Part of a small language model's weights.
Architecture: rotary positions, untied embeddings.
Training: a variant of Muon for these matrices, 128M tokens, 7807 steps.
MLP neurons of a small language model. Each row is named by its layer, matrix (gate and up: input weights) and neuron, and shows model dimensions 96-191. Each number is 128 + 32 x the weight over its row's rms, rounded and kept within 0 to 255. A neuron's up and down rows have the sign that makes its largest values positive.
Before each neuron's rows, "fires after" lists the tokens most often just before its 100 highest values on Wikipedia text that the model never trained on.

fires after: " K", "k", "ash", "ing", "K", " D"
L10.gate480 [135 139 191 124  90 147 154 147 109 110 158 122 145 126 145 103 145 159 127 104  78 136 123 152  91 118  81 132  90 126 142  92 157 119  42  78 171  78 143 130 113  84 134 161 152 156  55  91 108  88  65 111 131 121  96 155  92 207 152 103  83 190 137 176 122 103 140 141 109  88 142 159 129 134 136 155 132 119  88 152 164 157 133 103 128 159 150  82 164 122 110 130 164 148 125  94]
L10.up480 [145 132 165  83 158 125  97 146  66 171 152  78 100 180  54  98  84 152 122 176 101 125 141 149 164 109 115 160 122 133  64 119  82 143 109 119  90 171 116  85 141  79  91 127 192  83  80 165 168 104 171 129 169 103  95 151 172 160 123 100 166 131 126 131 100 150  70 105 128 119 155 131 170 120  97  97 148 126  97 122 126  83 133 135 113 140  98  56 120 132 141  89 112 147 174 134]

fires after: " ", " (", "==", "===", " =="
L3.gate311 [ 91 200 145 121 167 168  73 225 120 103  99 151 134 107 113 171 110 106 180 153  87 146 112  89 155 142 137 202 150 154 136 198 113 175 176  82 143  87 136  80 109 159 133 152 118 121 137 162 139  74 135 102 109 104 193 128 101  84 106 199  83 155 111 139 138 148 148 137 113 104 195 183 143 130 147  78 149 134  76 145 190  72 159 154  88 141 141 150 174 126 117 150 136 180 129 134]
L3.up311 [ 72 172 174 173 117 138 102 157 135  93 146 159  96 114 144 114 156  99 151 121  96 145  84  68 134 131 105 125 131 145 163 175 119 176 185  86 128 128 173 122 100 152 156  90 118  97 103 147 152  34 115 125 106 103 162 136 104 118  70 190  74 103  88 189 152  72 145 131 143  85 205 161 135 131 178 120 158 165 138 120 200  82 195 117 127 154 166 108 166 107 131 127 174 153 177 130]

fires after: " F", " f", " c", " in", " old"
L8.gate308 [158 171 143 116 156 174 187  88  96 104 107 157 117 104 102  71 147 108 134  90  66 128 100 189 118 139 102 219 110  92 151  91 197 141 121  93 126  80  95 175 121 166 156  92  89 112 130 110  63  99 182 128 148 140 130 108  66 145 130 155  93 140  72 142 137 123 114 120 102 122  86 147 144 131 113  90 119 165 168 128 149 106 156 134  65 105 116  79 160 106 108 143 106 156 111 129]
L8.up308 [124 174 111 119 132 145 139 101  76 114 132  86 116 130 185  93 127  94 142  89 118 147 106 160 197  69 101 196 158  94  25  75 153 147 150 121 111  86 149 190 131 138 149 118 148 164 119 133 137 163 121 176  79 130 132 136  99 130 167 160  88 119 125 110  96 112 129 127 161 183  93  97 124 136 155 126  89 129 166 135 115 156 138 136 145 136 128  62 100 131 153 113 142 171 174  79]

fires after: " |", "-", " p"
L2.gate400 [ 82 103  84  87 126 143 138 107 114 146 181 187 159 130 119 165  95 163  71 194 168 120  83 109 105  79  91 104 145 116 136 151 102 102 135 160 123  77 207 148 128 137 139 140 122 100 122 187 153  85 185 116  90 103 138 140 130 139 144 102 102 138 115 150 103 117 121  96  96 149 133 110  85 160 113 100  99 104  88 123  93 152 110 113 134 215 147 149 188 124 151 165  92 120 156 132]
L2.up400 [116 149 108 104 120 141 174 101 143 150 134 143 166 154 126 211 119 142  90 179 144  97  94 127  91 114 102 114 121 115 152 128  84 114 137 134 142 114 179 187 143 146 167 142 153 145 115 141 181  87 148 104 113  94 168 134 104 100 105 110  78 201 119 133 109  86 146 121 139 188 149 118 118 137  80 156 162  86  56 120  82 143 114 125 129 158 153  95 171 101 114 149 121 105 131 121]

fires after: " |"
L2.gate372 [110 164 121  66 146 142  76 124 143 121 112 132 108 185 143 131  73 202 105 111 148 122 117 176 119 161  57 139  90 113  63 121 149 121 103 179 154 102 173 118 115 167  86 109  91 134  94 212 164 123 117  92  89 111 126 169 135 120 159 153 111 188 163 147 154 100 177 164 149 144 112 117  84 153  96 134 154 151  93  63 140 173 155 117 103 134 127 102 106 103  81 190 178  69 140 163]
L2.up372 [126 155  91  80 101 160 117 144 175 134 156 143 135 175 169 143 151 198 133 124 135 100 206 126 111 106  90 166 136 127 174 131 175 146 139 181 129 122  98  93 147 103 162 124 112  91  86 235 155 118 169 118 121  65 119 127 120  97 126 121 126 158 109 140 133 137 189 153 146 135 172 123  92 116 115 151 131 120 117  81 151 176 129 130 130 140  53  99 121 133 131 174 132  49 152 149]

fires after: ".", " re", " ch", " G", " g", ":"
L9.gate91 [144 172 125 122 124 163  77 133  76 178 114  92 126 124  98 136 106 128 119 136 128 102 157 141 146 122 101 170  99 182 148 196 158 133 201  87 172 135 137 135 132 139  91 138 149 151 176  96 118 153  54  87 120 107 164 158 131 181 135 117  88 130 122  72 101 136  84 101  95 119 140 122 148 110 120 110  74 119 174  96  91 106  82 135 117  97 142 107 157  74 119  87  97 134 107 141]
L9.up91 [159 130 177  77 141 104 157 132 162 190 144 158 131  72 148 122 138 127 144 112 139 156 127 154 119 132  92 163 149 112 132 148 141 187 167 123 125 143 148 125 152 148  87 140 172 113 119  49 118  94 143 107 113 120 142  78 169 136 114  85 126 114  80 184 168 161 146 100 140  80 144 103 112 120 110 115 121 153 221  72 105 151 125 126 128 143 121 134 160 141 149 185 125  93 138 183]

fires after: "2", "98", "1", "97", "96", "95"
L2.gate404 [138 172 116 136 138 132 167 124 130 128  97 141 152 128  76 146 154 124 134 169  91  89 135 115 161 112  59 129 170 103 109 162 121  84  70 145  84 132 173  86 137  66 172 137 126  73  71 168  71  98 100  97 138 120 142 163  86 131 100  99  83  81 149 105 165 126 137 132 165  76 141 142  53 132 123 166 168 124 120 104 155 140 145 129 179 110 101  83 171  90 127  91 115 137 109 166]
L2.up404 [147 196  76 111 195 126 142 100 165 141 126  84 106 151  65 134 152  91 154 167 117 121 124 174 145 198 113  80 142 149 223 125 161  90 158 159 104 156  82  81 174 180 157 102 135 114  83  71 137  78 166 179  98 120 163 140 163 132 147 135  82 155 128  78 210 132 100  97 141 115 187 151  76 147  82 159 183 110  76  89 152 138 119  96 127  63 101 119 110 155 156 144 156  85 186 165]

fires after: " B", " G", " A", " b", " K", " g"
L9.gate450 [136 175 104 115 136 141 115 129 127 166 128 195 144  98 115 162 109 124 105 141 127 162 185 144 105 162 119 162 141 147 118 116 143 108 137 100 177 120 113 110 136  70 158 144 156  88 169  99 162 111 153 137 133 111 132 122 127 153 177  96 115 117  92 141  59 149  90 122 127 133 179 116 115 138  98  57  68 171 177 141 130 132 109 130 117 115 132 102 160 129 108  49  75 142 226 110]
L9.up450 [155 157 132 168 110 143 119 153 183 151 159 167 144 140 143 116 126  97 125 130 122 100 127 106 143 208 132 159 108  71 138 179 163 120 101  76 123 150 177 166  58 166 159 133 127  80 152 106 126 138 124 168 108 117 191 101 148 165 156 145 163 128 142 136 123 132 142 116 171 139 146 173 140 114 131 153 105 175 148 135  99 208 135 139 175 161 138 109 187  72 105 115 114 125 174 177]

fires after: " f", "el", "y", " G", " g", " F"
L5.gate169 [ 83 140 136 136 140 176 119 177  79 134  98 105  97 175 160 133 107  69  97 175 113 168 136 121 133 103 117 179 175 163 132  87  98  72 162 126 119  90 131 153 123 105 118 107 171  82 150 228 151 154 109 116  67  93 204 127 138  47  94 102 136 162  60 141 106 195 141 122 125 128 138 150 106 129 122 102  91 162 134  87 186  82  84 134 109 129 164 131  96 105 111  97 133 133 106  87]
L5.up169 [133 113 118 105 132 107 152 107  95  85 216 147 112 140 131 111 172 168 168 123 139 165 147 153 200 171 123 172 109 122 174 148 133 162 146 145 101 152  66 168  96 168  97 134 121 119  76  95 169 163 123 114 135 106 168  79 144 135 121 152  96 119  65 108 171 174 117 139 190 143 110  94  39 112 147  92  97 144 129 137 109 165  98 115 136 164 163 130  96 135 175 156 143 132  84 136]

fires after: " ", " p", " Comm", " im"
L9.gate3 [118 132 146 176 149 128 153 202 128  99 126 140  85 102 143 120  91 148  56  56  83 153  98 136 127  80 140  86 178  94 154 144  94 166 161 194 102 173 144 122 175 114  56 117  71 113 125 132 110 138 215  95 119 109 131 100 102 182 108 164 113 139 156 183 142 178 111 133  78 160 175 119 176 158 159 124  90 113 108  98 112 173 128 113 148 169  89 161 118 133 162 163 154 139  89 134]
L9.up3 [108  86  96  82  99 182 145 153 157 117 153 153 182 185 137 153  84 115  74  53 126 152 145 148  59  82 108 162 136  99 129 153  90 112 114 150 143 158 122 119 141 139 149 120  80  81 159 139 151 104 100  85 120 148 159 146  88  91  79 115 121 113  86 152  98 154 153 122 122 124  98  59  97 118 154 202 168  89  90 188 144 128 156  89 235 119 156  96 136 184 134 112 155 105 144 112]

fires after: " P", " p", " v", "P", " Year"
L5.gate143 [ 97 128 128  90 192 104 163 170 131 179 163 183 106 132 126 154  61 150  98  66 135 180 155 131 112 126 109 148 179 119 109  85 125 135 123 195 172 124 126  81 105 116  94  82 114  84 127  83 149 157 131  92 137 138  97 148 146  89 131 125  48  86 120  99 125 195 137 143 118 108 104 159 138 157 117  94 155 110 105 158 141 134 185 199 107 106 153 113 144 138 134 116 174 130 108 121]
L5.up143 [130 127 155 128 138 117 166 100 145 144 150 198 126 134 150 178 106 105 114 172 114 100 105 166 113 122 103 178 156 216 163 132  54 168 124 131  96 106 163 172  69 147 122 205 114 124 161 138  91 121 175 114 163  95 132  68 137 130 160  82  96 123 126 131 147 179 150 199 161 200 130 103 100 206  84 100 129 110  51 125 136 111 110 164 120 126 160  86 155 123  73  83 163 133 101 133]

fires after: " "
L3.gate20 [ 73 143 100 126 100 140  81 190  92 128  95 121 107 148 126 140 141  86 104 155 121 142 107 112 147  76 124 169  80 145 172 102  68 140 110 161 123 156 147 107 177 139 153 141 108 116 132 110 103 157 119  72 110  62 216  74 129  77  51 131 126 129 147 126 146 154 190 121 118 140 175 121 127  86 151 109 112 139 101 147  82 116 179  71 116 137 179 123  81 171 125 108 117 120 193 126]
L3.up20 [131 121 107 152 111 157  71 121  93 147 107 164 115 143 123 141 131 127  97 111 105 104 110 127 141  70 100 170 131 153 169 163  97 160 124 163 105 189 140 145 198 140 163 132 139 102 110 102 153 146 132  74 145  74 165  95 130  83  75 108 116 174 159 159 125 135 189 137 169 120 170 109  84 114 130  76 120 141  93 171 136  89 109  72 108 130 213 101  67 121 144 119 102 143 183 146]

fires after: " ", "1", " W"
L2.gate34 [117  89 176 134 187 153  89 172 137 103 140 112 130 143 167 139 149 122  65 119 103  86 131 100 142  98 170 178 150 128 112  88 109 152  98 177 116 162 122 172  88  58 110 134  99 119 161 129 111 136 101  77 121 134  53 132 141 157 137 162  83 133  89 148 117 209  92 129  95 173 141  82 166 122  91  97 142 128 156  77 106 193 156 136 130 108  98  66  92 127 101 130 133 174 120 137]
L2.up34 [125 114 189  98 136 136 138 167 126  85 102  77 117 190 148 101 157 128 145 142 115 170 108 126  93 116 138 155 110  97 129 151 133 140 127 102 104 139 132 153 146  95 108  85  84 159 235 129  96 109 131 136 141 108 178 127 148 150 165 137  72 150 138 167 150 166  67  98  54 148 103 118 157 129  83  85  80  89 146  97 125 203 136 107  97 111 156 125 109 149 114 151 148 108 100 125]

fires after: " re", " f", " F", "qu", " Re", " bro"
L5.gate411 [ 47 150 168 100 134 121 186 120 135 145 175 126 113 156  87 156 166  90 131 106 121 135 122 134 138  97 135 148 149 136 176  85 163 151  97 134 180  88  87 142  70 138 172 153 124 120 135 137 101 146  88 151 141 153 137  84 170  96 146 144 123 120  97 175 213 110 105 167  91 132 121  85 127 176 151 101 177 143 146  96 140 142 165 118  85  94 103 131 104 102 117 133 133 178 165  74]
L5.up411 [132 125 171 127  82 152 152 184 135 118 184  84  91 126 179 162  80 102 171 118 148  92  99 139  97 114 112 151 129 126 127  52 126  91 146 114 162 112 105 117 127 157 174 103 181  94 156  70 143 177 136 107 129  89 161 110 123  84 120 130 141 162 163 137 110  89  71 139 110 154 167 174  47 131 174 102 121 126 146 100 104 111 116 121 111 143 145 130 149 100 128  87  99 127 170 112]

fires after: " d", " D", "d"
L8.gate464 [151 152 125 110 161 100  99 138 168 156 137 154 174 156  84 136 123 110 165 169 147 129 101 185 127 123 120 127 126 130  85 162 141  83  65  66 110 101 134 127  73  85 174 147 136 159 120 164 121  81  96 100 142 168 167 127 119 138 124 119 123  88 144  80 102  85 119 140 112 146  86 119  84 150 145  96 138  70 166 124  83 157  97 125 162 177  67 110 168  82 106 101 118 170  97 173]
L8.up464 [128  74 121 127 163  92 126  97  95 197 163  71 103 123  88  73  70 138 107 130 136 132 139 161 149 127  82 155 165 135  87 101 134 142 127  88  83  71  99 154 129 116 172 173 146 123 129 100 141 136  96  95  81 123 135 136 212 109  56 115  98 147 129 156 135  84 158 167 157 126 138  56 101 110  97  88 123 144  52  86 119  74 123 134  74 127  71 100 169 130 161 100 159 123 107 120]

fires after: ".", "6", "8", "0", "7"
L2.gate124 [ 74 134  85 124 113  63  87 135  85 114 128  80  86 126 149 133 138 137 162 114  76  94 144 150 124 107 166 132 153 154 113  62 126 142 112 126 104  89 100  91 123 104 201 133 112 172 186 126 106 161 130  54 198 124 165 103 155 108 133 169 215 129  90 121 173  83 125 156 143 130 196 127 134 148 124  87 107 138 133 136 155 193 191 133 144  86 161 102  93 174 132 106 118 106  82 115]
L2.up124 [ 69 144 138 127  80 166 148 108 128 157  93  74 156 153 184 142 119  75 138 136 179  98 146 171 160 148 129 132 129 173 137  48 141 144 142 108 129  88  86 150 142 122 145 100 150 195 122 157  67 157 102 150 148 137 119  89  98  95  79 140 173 163 110 125 158 146  96 154 118 103 200 126 111 151 190 150 153 102 170  86 128 132 175 120 135  98 122 124 137 108 148 147 129 112  94 111]

fires after: " ", " ("
L2.gate425 [111 143 157 107  82 155  81 160 137 170 107 124  73 112 164 113 185 119 133 109 121 114 125 161 141 155 153  97 130 115 142 176 101 155 104  84 114 131 129 153 150 174 153 180 142 126 124 150  61  88  99  60 158 113 152  38 120 131 140 165  91 153 103 157 178 178 135 163 105 171 217 112  86  78 160  76 110 185 117 117  56  51 122 141 128 127 143 123 130 150 153 118 144 179 196 115]
L2.up425 [ 91 132 170 113  98 164  97 184 131 143 162 140  71 103 176 125 162 120 137  76 137 104 124 168 145 146 156 162 134 160 106 105 104 155 135  85  70 163 106 146 110 136 118 170  82 113 169 149  74 135 157  94 177  72 171  58 109 144 142 165  81 122  64 140 173 210 143 160 111 156 192 108 124  82 111  83 114 180 156 135  61  63 159 141 142 150 169 115  89 176 125 122 126 197 159 106]

fires after: ".", "i", "7", "6", "8", "0"
L2.gate348 [125 147 141  84 174 102 117 113 123 118 142  78 105 115 115 148 132 166 142 132 164 134 119  87 199 133 128  89 165 123 108  93 117 111 156 127 133 124  69 156  68 102 170 111 152 136 166 120 158 164  49 121 185 161 140  96  92  74 101 128 120  98 149  95 165  82 134  83 129 116 112  89 171 105  73 119  70 140 196 164  84 117 146 102 112 161 168  97 106 128 137 153 107 101  75 127]
L2.up348 [ 84 189 117  85 131  92 113 185  93 152 108 177 169  90 112 158 147  43 113 111 133 128 140 161 158 106 124 101 168 149  93  75 193 118  99 149 114  46 103 109 174 119 143 103 155 164 157 139  37 152 169 108 162 126 101 118 152  91  93 128 122 104 141 169 120 136 156 182 139 146 106  99 141 166 114  91 139 152 168  88 149 147 125 146 160 199  62 145 163 110 157 145 102 103  81 154]

fires after: ".", ":", ",", "\n\n", " t"
L2.gate230 [134 119 102 125 114 120 139 118   7 139  84  98 128 153 142 150 101 111 132 214 166 144 138 139 119  80  75 123 132 149 153 151 152 156 177 106 186  68 152 127  98 120 108 123 145 171 116 105 115 128 148 158 113 167  77 178  90 155 148 120 163  99 104 131 132 112 115 145 119 125 146 111 105 112 159 135 163 130 123 141  89 156 183 135 127 167 169 181 134 106 122 118  72 164  77 102]
L2.up230 [190 117 126 135 106 107 159  70  50 124  94 127 155 154 169 114  83 138 147 122 161 136 124 118 120  72  85 130 120 128 121 125  68 117 196 106 218  47 187 118 132 102  85 138 136 134 122  74 144 117 125 186  88 134 112 149 107 169 141 137 119 123 103 115 154 144 104 144 127  88 153 127 121 103 160 104 126 142 148  84  96 155 179 153 175 183 142 165 110 129 153 160  70 152 103 107]

fires after: " ", " the", " a", " p", " A", "A"
L9.gate455 [ 98  97 175 146 132 118 121 207  96 117  76 199 116 145 135  69  97 123 135 100 115 130 177  98 151 169 114 125  95 110  45 148  97 188 172 202 154 151 117 136  77 151 101 113 145 172 134 112 132  82  80 148 106  81 127 108 120  65 175 157 104  91 207 132 124 159  60 151  85 134 216 123 201 142 158 159  63 135  95 107 143  94 160  92 148 133 142 128  96 101  89  86 103 126 120 113]
L9.up455 [ 31 116 146  72  97 120  88  94  97 135 166  90 148 168 126 112 141 127 135 134 132  99 139 123 130 182 120  94 137 100 130 172 102 115 103 168 169 103 139 107 147 166 134 104 136  59 159 170 152 114 191 111 147 108 121  96 159 142 113 115 138 115  59 146 133  68 146 174 137 157 126 121 137 125 153  72 146 116 135  59 152 120  98 145 157 100  83 179  77 111 163 104 187  88 220  93]

fires after: ":", "-", "–", ".", " ", "/"
L12.gate505 [118 162 183 143 135 125 119  91 142 126 178 140 108  76  83 126  32 152 133 158 119 136 125 133 160 143 102 113 127 118 136 143 142  84  82 110 144 125  86 103  85 115 114  77 148  75 230  82 102 110 150 112 119  83 122 105 111 107 103 131 167  86 152  79 137 121 132 122 109 144 112 122  58 150 173 136 103 129 127  78 120 187 210 112 115 164 100 122 116  64  98  97 113 106  90 143]
L12.up505 [150 138 137 119  94 113 215 183 159 150  82 146 168  96 118 146 189 111 146 120 166 142 102 171 113 197  87 128  84 127 154 161 137 121 137 119 136 139  82 145 151  96 114 127 118 124 105 111  87 103 153 126  76 159  31 123 137  63 113 148 121 146 101 150 151 161 121 107 105 111 108 109 102 178 160 134  68 119 122 105 107 104 148 131  54 160 106 122 199 121 136 117 122 149 140 157]

fires after: " ", "W"
L2.gate366 [112 133 170  79 102  97 155 182  75 108  87 166 105 172 156 127 142 104 153  96  67 128 125 120 162 110 103 124 117 173 130 164 124 151 133 152 128 158 155 139 108  94 125  94 103  66 180 184 109 117 124  58 125  91 151  97 116 122 142 156  77 178 141 114 162 125 176 204  78 189 155 125 164 153 151  87 100 137  97  73 120  94 107  82 105 129 154 157 156 144 120 136 169 109 158 142]
L2.up366 [ 87 139 163  78 102 123 138 157 108  84 127 107 102 124 168 169 153 141 152 106 112 158 132 159 107 124  99 156 141 187 132 181 125 166 139  86 112 125 141  94 144 111 149  38 134  88 165 183 119 140 161 134 153 130 125  75 115  99 142 153 120 161  97 135 126  98 166 138 124 178 109 117 133 139 185 152  88 108  64  91 112 104 121  71 172 144 204 133 101  54 181 125  99 148 137 115]

fires after: " h", " H", " l", " Lou", " p", "H"
L5.gate260 [109 139 151  79 151 168 109 108 161 103  63 155  93  57 150 210 115 119 160 117 150 159 167  94 115 152 176 208 127 158 143 130 142 154 152  77 114 120 174 157  55 153 131 137  71 118 117 161 109 117  69 116 125 167 144 156  76 134 150 162 170  91 115 187 149  95 161 150 159 122  62 202 130 160 115 146 124 115  86 173  91 115 180 146 153 137 112 149 127  94 122  93 112 158 140 111]
L5.up260 [114 127 109  53 131 107 105  90 101  95 100  83  91 110 100 105 176 118 153 131  74 111 198 214  83 144 122 123 123  86 109 132 157 129 116 162  71 150  56 149  98 116 121  94 146 108 177 144 124 201 118 178 125 153 117 133 118 105 132 120 131 137 124 142 166 136 162  75 176 141 102  85  75  54 164 155  85 199 100 114 139 108 131 125 106 102 121 137  96 167 122 117 133 158  91 141]

fires after: " Y", " H", " Sh", "\n\n", "H"
L5.gate238 [123 121 134 116 108 152 138 102  84 105 100 114 136 148 112 124  59 155 140 111 121 113 101 100  50 144  89 100  97 161 177 179 164 146 134  83 175  99 146 116 131 126 158 143 114 120 117 164 107 148 144 137 106 149  94 139 122 153  60 139 140 167 151  80  89 107 140 180 132  79 142 181  46 146 111 210 138 103 122 199  73 132 152 129 165 140 178 125 107 138 132 127 116 109 121 105]
L5.up238 [121 141 170 151  93 106 141 120 114 104 122  95 134  99 103 111 193  85 174 103  70 139 113 205 169 167 112 128 136 175 107 108 192 136 115 153 113 151  89 188 134 137 123 156 111 123 150 126 163 166 151 104 148 174 212 138 145 115  90 166 163 124  82  75 143 146  98 103 180 133  96 183 148 183  85 124 114 149  85 150 148 103 107 100 108 143 124 121  91 142 149  99 125  98 110  91]

fires after: "S", " M", " D", " N", "il"
L3.gate168 [ 72 159 133 149 147 153 144  85 172 190 128 142 101 167  74 116 146 130 159 131 117 128  84  71 151 128 144 113 197 227  70 150  97 115 100 108  97 128 164 147 105 142 101 114  94 143 167  85 156 152 112 121 177 109 151  94 144 131 173 123 103 118 124 126 191 128  95 181 123 160  67 150 109 122  90 125 123 148 136 120  74 108 115  74 150 158  30  83 112 131 108 123 127 146 140 147]
L3.up168 [ 96  89  79  98  86 143 155 116 113 144 130 109 130 119 117 138 115 179  90 153 106 185  84 101 135 142 150  71 140 158 102  85 104  79 111 145 128  92 155 131 131  82 128 151  81 160 212 189  75 130  58 187 107 128 115 144 183 100 139  86  89  97 129 164  74 159 159 141 139 113 149  99 121 115 121 140 107 109  92  93 145 151  97 100 150 146 169 151 166  98 169 161 154 139 143 141]

fires after: ".", "2", " ===", "===", " =", "1"
L2.gate468 [ 67 121 157 122  81 171 145 124  87 147 166 132  97 104 105 151 165  52 113 150  53 148 123  56 133  63 109 141 146  99 152 162 188  85 158 145 124 166 158 100 128 131 134 103 128 160 143 104 159 123  63 102 154 166 108 167 101 133 115 166 119  90 132 155 123 171 145 123 130  86 131 192 195  90  89 130  98  61 135 119 100 140 165 204 176 150  85 116 115 122 145 167  93 201 156 153]
L2.up468 [129 159 173 132  87 141 177 139  69  91  99 125 129 135 109 125 141 105 117  98  74 123 106 121 136 134 136  57 123 157 135 163 146  89 116 117 170 140 136  96 111 132 145 172 165 144  88 123 176  88 132 118 109 139 161 154  88 119 102 140 147 154  79 146 162 136 139  87 144 118 123 181 153 123 105 115 132  84 122  94  98 114 173 177 124 116 124  97 156 127 106 132  99 216  98 134]

fires after: " B", " O", " f", " T", " b", " New"
L11.gate357 [182 132 156 102 103 127 110 186  97 131 194 101 132 156 146  83 127 151  89  80  83 123 122 162 170 165 117  89  98 140  99 104 139 142 158 104  98 102 109 164  96 144 126 150 126 153 125  95 138 148 148 127 142  88  79 116 200 139 125  47 169 135 128 117 118 171 141 113 135 177 156  63 142 126 134  97  86 160 107 124  99  93 125 130 117 167 181  96 121 129 102 169 132 125 146 141]
L11.up357 [147 128 129 142  79 122 131 144 148 182 161 120 106 172 151 123 126  86 109 105 112 111 148 152 127 196 129 126  96  31  83  89 105 105 136  83 180 148 127 130 117 179  72 116 195 119 139 143 132 158 171  97 109 135 148 145 131 144 119 139 131 117  88 135 156 153 134 143 166 132 179 126 147 140 106  84 126 156 171  83 159  81 125 120 151 137  85 120 171 131 133 121 161  94 112 137]

fires after: " |", ",", "1", "2"
L11.gate134 [125 131 128 184 122 129 163 192  60 141 153 145 115 160 110  63 109 103 188 140  97 131 180  87 114 146 136 110 149 129 115  94  59 109 132 203 132 185 108 199  82  91 196 134 103 167  93 172  52  93 114  48 128 176 138  62 154 100  97  86 118 109 133 103 138 108 105  93 126  93  94  81 118 147 135 112 110 168 118 112 130 135 111 143 104 137 136 110 136  86 150 127 111 126 127 130]
L11.up134 [157 121 104 159 165 120 195 148 132 189 146  51 155 136 160 111 130 132 158 135 102 120 164 130 203 205 205 131  88  92 159 132 132 127 171 178 151 159 125 166 221 107 165 134 109  95 132 216 162 100 122 142 138  85 163 126 151 140  98 157 157 136 161 165 123  68 147 123 132 138 135 123 132 139 137 173 144 168 118 107 193 193 131 112 185  96 158 121 123 169 145  86 151 117 118 156]

fires after: " Car", " b", " B", " A", "ar", "A"
L5.gate58 [ 83 121 156 149  92 158  98 187 144 153 150 128 108  96 126 112 158  92 169 117 104 133 143 157 157  81  96  83 102 158 184 135  98 173 148 122 132 158 139 148 118 175 171 117 171  90 102 154 135 131  84 150  98 156 128  80 101 114 140  81 128 169  87 145 157 123 154  77 108 160 203 148  90 141 148  99 102 164 114  78 130 139 152 160 118 142 100  84 124 126 123 136 137 100 133 133]
L5.up58 [185 145 167  79 146  97  39 124  78 129 115 104 119 163 157 154 155 124 105 134 157 132 161  97 159 160 100 122 104 130 161  93 135 131 146 127 164 126 108 107 137 161 102 163 127 139  80 127 124 138  71 110 130 135 103  90 112 118 122 181 145 118  97 121 119 154 155 128 201  68  93 133 242 103 136 113 202 131 168 150  84 140 157 217 157 120  92  85 156 124  95 130 102  90 123 164]

fires after: " ", "1"
L2.gate178 [127 105 168  96 161 195 147 149 151 135 140 111 154  64  20 126 160 103 107 178  95  93 179 142 145 103 144 120 133  94 162 111 175 130 130 123 106 174 170 167 164 107 133 109  71 124 151 123 124 133 125  67 122 164 155 156 132 132 135 127 100  83 148 181  97 185 130 153  94  98 133 135 153 152  96 153 152 120  61 104 117 131 142 105  88  80 111 140 111 153 102  72 119 153  87  75]
L2.up178 [144  57 188 151 154 139 164 109  83 103 118 104 137 133 103 136 148  81  95 113  88 136 116 134 116 128 171 127  65  62 165 122 168 155 136  96  95 139 140 161 141 105 127 131  64 116 189 134 153 123  99  69  78 151 132 172  90 124 100 117 100 106  91 150 104 133 138  96 111 104 154 111 110 116  87 108 166 119  73 106 120 157 147 152  79 102 117 115 137 148  94  92 119 156 128  50]

fires after: " f", " a", " con", "f", " F"
L9.gate165 [125 151 130 189  71 117 155 140 105 185 130  77 103 113 164  69 169 148 107 101  68 152 136 125 112 152  84 130 135 174 134  77 166 126 133  68 123 159  73 163  54 117 146  98 154 158 127 109  99 144 139 111 102 178 143  90 148 123  82 129  71 129 107 199 153 106  70 102  91  83 101 136 162 112 107  92  92 143 147 112  94 103 118 129 142  77 110 170 141 106 137  97  65 124 139  74]
L9.up165 [233 167 118 164 179  85 115 167  97 148  93 186  67 140 125 126 136 137 114 132  83 113 146 135 149 135 148 102 142 161 125 137 163 130 130 118 118 108  94 157  76 123 179 106 210 150 141 119 174 134 115 178  89 151 122  84 130 144 134  98 142 121  92 129 149 106  50 160  84 116 139 107 186  86 126 157 129 154  92 166  78 106  94 122 114  72 133 168 134 160 168 105 155 134 175  98]

fires after: " al", " Ar", "B", "ar", "ham", "A"
L8.gate96 [121  65 179 164 111 130 126 164 119 170 151  99 149 115 199 107 143 100 153 126 103 139 123  96 179 129 147 167 122 136 116 153 133 105  87 160 177 115  60 124 136 160 116  99  84 148 128 105 127 124 105  94 136 171  92 123 123 130 158 150 128 158  72 105 179  55 161  79 141 134 138 151 113 124 144 162 100 131 138  86 192 129 142 127 140  91  84 119  88 115 105  81 112 125  59 150]
L8.up96 [135 131 107  84 117  84  56 162  20 130 110 197 131 153 148 131  75 150 114 135  89 158  82 148 124 161 134 113 143  97 125 124  98 147 135 165 163 195 167 117 154 161 159 116 101  79 100 108 116 108 148 169  87 112 182 117 178 116 148 150 126  77 203 150 142 143 154 112 154 125  75 152 139 152 123  87 159 150 193 130  93 137 122 116 161 127 104 114 142 123 107 122 137 142 147 112]